Weights of a small transformer language model.
Size: 8 heads of 96, vocabulary 25177.
Training: a variant of Muon for these matrices, 1200M tokens, 9156 steps.
MLP neurons of a small language model. Each row is named by its layer, matrix (down: output weights) and neuron, and shows model dimensions 0-191. Each number is 128 + 32 x the weight over its row's rms, rounded and kept within 0 to 255. Numbers have three digits each.
After each neuron's rows, "fires before" lists the tokens most often just after its 100 highest values on Wikipedia text that the model never trained on.

L6.down375:103149136158153100074077142122077119070109136105121153099200164090082103108135147132160147165128115071132109136131139110146119148088090184118137191161122146195146119084139125091090133159120092115158157094152102240151101112157137087131157128136150094118137146124220175157089115102136138079109130067113101173151142112188099102145141123138120165121126117128185087104126146079086105153096112135116114135146126106100073061134148108211139132138156096119143054167203133172143119134148160146115148110153141155109110090089117150116163129124162115168115172151136198146121165171098077148
fires before: "\n"

L6.down2209:163123153120141102125090166142116111064106103169125122131153119160113112125112177150076151151080113090059134137143137090160132151085144126138152093129149100166111138110123120124144152148151154069156106123140107144109068169191176075112117153174127108070093149087135093137156140071126089149155121131082114121184119154082099167184104068149126142131167114123126131085092162138032091133109127115151112137111123160161128150144098102145138088150138175165134106116100162086157119135106199140168152066170134195097131172091174161094101115108089154140130133070092113149117173154106085110
fires before: "s", "2", "1"

L6.down1710:104139060154113115181073134123127123188124160174144126094128103150088125127160158172109125197188138125124121187137136071142167148131056133139127173141101096139137127134103146146128105105122141068096176154130118082162144109196070073131082112149113114093135172117148159154138133118094133139124112206124110148171181094139082156128144146159122050144115088154168148091129147132092140119134181089197117164187125106109136153116155168119091133187129156107147103057164115104096088088137138152147089149105153134211119139163034153134125181104129176133096139140079120068143133088171161118
fires before: ",", "5", "1", "4", "6"

L6.down1649:101120161158177089193087150107134059074120113142148140156180131184069135128142145143119154098088110159116127160166148151114111100176091142149134133125144099137149122088158113091177090134074091120130120149104149109163136106166125089168089133121164123130033189128144139147167094138162100167100154085151158114145154157125035133117115155145119115147098102091142128178130117139154092073137072200128067137140091130134150077142154103074131138169120100126146125085073153183131073107129100086116180122141101161137136129108119094097101143087073135123085103098143080145198125080114146109
fires before: "1", "2", "8", "6", "4", "7"

L6.down2609:145067085087092081154102180116124141125130194148131104155127130078107139152183105125154128156146164156154097116140206139107112165141094131144115080156153133093092058163139146101146139134136115055119093107088146036135115124132119108174125109161100177177068186164116166172153070069124159158096120097160094131157088150096098117124152140129143128120067100166165118089131046118130166176195123153106141122142135159117144122128177113119133126112113052141143161094137190167147091069130147136117089157123140150191124100154138106130157158153150088104146104157191093106092166100168182126
fires before: "1", "3", "4", "2", "0", "5"

L6.down313:155086132120084103137090084079147145048134125108117074143125155138116129097071083176105145102133138153159129095176117096101118111171174165107125093141138170116102157095187173132147140151150109147109132103090097103159150131090115121138219128147095116087153118137179133099186122144106117117114118135103136158027084059127121119193135110156120173160154114133141123152111159142123122147120141145134100121150155110125179093093141199160174161087157076124164170161107153101127117129137111177106111179134115140164127142147128155173172179170031125121143110123062103127107123113133092110
fires before: "0", "1", "2", "3"

L6.down840:190174062145137160097150107129157133093117141110145148099148102142179129134167146085132132111145181170160125121124141136155181099126099118192078140136147116135106110140192108082122151125177067156129119154144061098103124133153127149126132111081183177175168159133088132167103166152133140146087106085152095136130173123164103071123121133119125135174054138092140133092073112088121132147141121110164148085152125154166141132157099149163177100136098148169156163206132099133139097146114147070141118118159088138123091091069134181118138109153132140103146098119108115111133073153184100104
fires before: "1", "2", " |", ":", "3", "5"

L6.down212:082109196091140126118110120100072096131095128087159084114160118170104106172182160120087119105152130026154148078101171093109134102122110121173095150190150142131147105081140166181099198171037155131156118117131060151122126106137203117158123131102142148104129182111128097127120136104163174132115135155109131109148130118118121156071157090092131160192163088111158077099090182054112165179147144149143153188140199138115093130120182130156126079165154136146154187143116082131183136115171144117133119070128198089104154147092103160162142199092091143142131130155147101145091144109125186131
fires before: "\n", " |", " not", " "

L6.down39:136199112115100201164168101114113143088109170150109164083134145172125125109085143111103177141149163139128149148124125118217139123123167108165177193122099178144114174137101118163151159076180108126113140153105125080081120087130128064174146157141133088148171131117112140111146162101113170102166087152143098135086122078151130134152152140080166169126137101142135132115112117095135092147089137160109047157168175121157176070175113142168126142077155104149197162071169141123163120180139154081121160139113099142092152098145138119123146105162176124164150044172091135153134135158127138122
fires before: "1", "0", "2", "ó"

L6.down2322:088114173123141121160155106120135143139105155150101164138071168176125133031108134118107093141189124177136121141087175165136090172108128140122042234091103137108112140120118115142148126122162124147152121072136172185103130125132127098090162149198118164127107118057080140154160119099151161102082064138131151175124097121182177139104076118077147141123173140111118131141162174126159200194125128170092133142120172109129145069125185106139132092119147111139157107113141148129148116187173125136120134093130165097077100139149131116133118120173120081079159150104167084108163154159140102135
fires before: "0", "2", "1", "4", "6"

L6.down2191:114129149186161122137148123182183124102088125136179162135141136096122126162149123141112127155122135094123087142124094110161109116163080138163119222190184096138109096106141093142026112117108189153153071126125132150133090150162123086098119099114125067157122157148125165149184120066099131098147097142128118175073116196111118096186108164106114044170116110109160119102083158106118118164084059147129131151133149111136124148063168166169143112086154101097133077128174122170132170126144160141158192100126173109147067051143144156159169167138174063114163151136111119163128143149149126137
fires before: "\n", "-"

L6.down1589:125063132146105096200148121152169158181108135137107091146132128154125149133121123091134193128139080118144146159188149146154085094099171166092078116111134111126137110140164183117179133139135121086108128231084097117108078121156141156069175096119109150093099146059072130135080132091093132109103111066155103094093173145124121092111114138104122146122155102156116121139072162071090159114147176117124114196181100088163122143150094131102165062131051133151182102184128081124142196196141095138134110106200166114156153124092160093102130182128102162147108115141092104120111174143103139109
fires before: "2", "1", "4", "6", "3", "7"

L6.down1323:119168098158101132107120118103109121163154085141130232144176099096095062156129097125134126132139220154110134125090097111156147083127098132173117194159125171099123084172180144110123148122107123135123132099112154088083095159125119063138123093117140182088139164185138140103095073140107167102118120098093116142185123138043094189095163141099120119151093035123130096113107159128153167152131101118118200146132109128078082118109183170186117137133118152155175108143180136141112171178154172145120182122155174100117151175135121079147094176107170125111115173039185150174130109165128105181
fires before: "\n", " ", " +", "|"

L6.down1640:145136099139136134192156149156172048008121157122097110129134177095157176120090157152094148149175198091114172132077094155148170145080159130092135141141131164094147118100153160120150158181117166112096150102065063034127107135149167149131125157104165093103133106119107137178133100124152129129030089126154151106101111163174076155113147101128201139135150121122119195120123144139171152099179152133126158152117056122163135122102136131139186115161063117160131155122160105096050116095151069195143114108119191179121105141122137075185125162070138115177102084144172123131130120102077109131
fires before: "1", "7", "5", "9", "4", "2"

L6.down518:141177152113079085115135101102153140138121132140079147110130084121141161164202175086094173117071112174180117109136094148149068128142130098107145148137148113089106150119141133174135118145110101069082129162126110128112112173043129142090121154101133148148095175131105151149105059132107152144127126109126133116104123111209133097133137101130140128113095158154109137157132120152161111135090132048197188135107160086127133050166164174107116075128091123151164103174099073103102135108192183156150116130122110096047165089113159122151095126120091125118108131118050122147141172109147134135
fires before: "0", "9", "2", "1", "5", "8"

L6.down2304:134139079124080125156117134115052083124137163150138115115110133063117090138133186156137151142107159067182112094133112128087149108173101105116192101054115156137100109141111174135158149122125120123144109075140110068191087094139115119161129155130153169092182152134109071109117138129115137088177108138157150098121136139105146087125145083120104139108113093145125161080108173179097171152137114167163133162130198124112109136085171171165146154152094203110068145109121157097127156155136104122134160148155163148146122180086085135103193121131158104142103080127145152150171126084090158163
fires before: " |", "″", ";"

L6.down1592:113126139134135102072071173144116106101140128193168058165133060090190140102127087133124168181093128119086151145074167125097134145140162139079095128146138111079161165202087133148135119190096113159104147151193122073099000117194111109133131145182183174062122135133082099123108122093126153160085138136125171059132095108175155113130097101102166142106057146136160148175132124118122172090154141191149121111133164190154111096165092085132131084153124112102126136189140098128066157124143100118148128111174131176146088078136130129130083147190082143063116132114139123137147091095102143163
fires before: "',", "\"", "'", "3", "1"

L6.down2587:116118110186135204175144149136170158066078148134121158164163188128106084097053141094143138143165125163101140119104096137150122141124124099128122157135114100068147164109121149107093127068196091103096083122079147172065089170108147185063143177102116148130133162155132083126173119092116129130136106163167142100191053162109176108116142129185089136159090076175078125082184111046152141184141123111105107124082180111110111122144140141176129128129126098240173175175105135206168170126084123165126124092114083103079101142124083149113122133160102078120117125118097096132149142131093112129
fires before: "1", "0", "2", "6", " |"

L6.down1905:117145127105102183148189089067076128105158155108101168092103155173092144142116077191125065144113124100129148130111147122073115110158108111154088135137099065114142166129110180115146168124173129131101110082166144162148106137124091122151099152109125142077132133177126120187128113116113123094114107183130091116095126071127110140127092137111133146089085112128185179145061111090144114143147164185156177155150131078107131171089126137193129121178100132165193121196160196155130129117141108061158125162154153161107139094175144134174152113077130141116145161175108160157182089141133090132
fires before: "|"

L6.down1907:214107122109115128139138158142162121146140111178099183135099160169155126117167104122149140140133090108197175103124116129056183147144083167159152157161142132124103132123108135186135221134110133132098129119137124091090114103161038074190088130153170104108093107108117128062122124123124126171192124129113140112161139111167139166102163181152136155122124140120099142106101082081134136085122145170170152092088107123144093111130184110076123120099148150145136111132137058200111125104125115125111108086139106179162086122111135126111109186097139146226137144170130101098220164139199122120
fires before: "0", "3", "5"

L6.down436:132084155113141081155130127163175142120081094179187142119135154101102108169113130126068163180107090164087122096174130169107138116108146130119110175115133108039231103124133152114130106203188116160146091131125122149105163159139156138129140136118126151107137176128125091125099112133138091117135192100170127141049175131130120166094064110097156088115134098107140128188236179162172120130165187165166081125141095168147189153162101107140102127106144084163149131170159095101142183143140076104148114109122117177117104166079183138137083116120106130134117170142132161132134126137037182124
fires before: "0", "4", "5", "3", "2"

L6.down702:166144167196101126105066110154118099162139123143170153078118087074092089185160100219132104112121181145116126105134140111124099160156083140128074098096145134151136141135071142145160104097111168189109125141044074083062102118186107088175127157139147151097154128139091103183157125160191130146210138142135145131178160098132110123138108125141138178133026056102145119151095121119077111097116116169113163096144183119077126111177178133113109140091172126115136139048140136171076111126237149120122177108187181138090149063101123139135139110149112115091147122139082111145123144170145116168
fires before: "|", "\n", " |"

L6.down1136:174083141095154115129131102073129135140164170160117087128131094151123124087091124142121109126183098143086174098168144133155102112075130094147071149125210111145125121141132119158160147174133149130130049103151130037111134115155121164169139095135150154135091128084096161150115131078119135163130100110127122151143158125128125135177096170143086128171082031116117088095125133130141126144159190124110145131020124183160165164124170121127084062146145152161146106105131101184171091147113185130121095166152086170163132132133126117144159142130115124083141118103147115098126158141160164124
fires before: "0", "1", "2", "4"

L6.down413:185142143096111123184133128077130114107141145103128108125170113159124157137243104149153063147164105125150206101157127136155085147123083102140114106082137127099113135136119149164132156114080166125152141041142071149114121099078132062147119158175110083100157132090144091114110103126147142147171180110206192112056198152099133126151092132136152056161152061151170128166086145106076123102129144172153125093099172129127179141098119097105189143180114160120164175142134094175101134137123080073163128163168170120093147192120124179124105162096107127182152162149078113195158100136110122148
fires before: "|", " |", "\n"

L6.down2669:100127080144090141124149109105097129145071199137108168080176099107164094151105069181135100086152108122157142083100093115065076114130134110190158103120150174099122207146090155154178062143180167142121173120134120074128195109189210043059132148142165140147150109134121138144083117156110183118098121125106084128127203089103132076094108122162159136162114143099087099161136080146138164101062019088113079154141173082148155135136145105191120117111177134193196180112119112093133132101104140130125172132173088166077171104079190108112119095176101133123131116106176135148137083112121127132
fires before: ",", ".", "5", "3", "1", "0"

L6.down2001:118123115156147073146132117114141118132147140097132156161112159074113119156208133084135135170157096144149186121077129125146143125162049093108087122101147110127186076126127099133147148043109167119183109118156154155159066112118111100154119164134096121094133119093096081077135119139108133136185058143093121169112094118109136105120094118184065122111146121192133089123148118143197207111153105150163171116026118128162128098121165180108108081152185197094105104165088114108109102130077164106093094079136158088148107115144224140106167178092140143170174121129132110108159140113095160113
fires before: " |", ".", "0", "th"

L6.down1787:149143121068151125164154106112239140097139187133135113098166177150179121116097083120177137132136135160177081097126147139076087126138124165111126145053171105115106176198119134136146160158112182142088072176195131100120148186151074146123144205114169164083168093118163142155098119156081134154095131163169147088125189081118120120137125142157141068166114120133123135074094032088074191196157108123133177119132118125160152112146087119136130050109122103157150146049175159104127165102131158120153143141130134120129147180122158109154159132105103092130088063134138134066127176122165138127
fires before: ":", "2", "1", "8", "vá"

L6.down2219:143147143162141138138162123146159128132114104114163113161117109090145075135115129182194161148121152045126084126103066155107135105102138166168125105151150136126105085157173125177173071200125140055039097107094156015128162130167151112179127145136081086146118123124096147128122138154089117085083114062106128130128166196119153046104074123155068106162104143121138102105118172078106136170103114161132189129099123133098107162111171156130161092112102146091127110117173164145116177170108152166105161095124125066100133148093026159119069160096080095127185081189110103142098167165142100185
fires before: "\n", "|"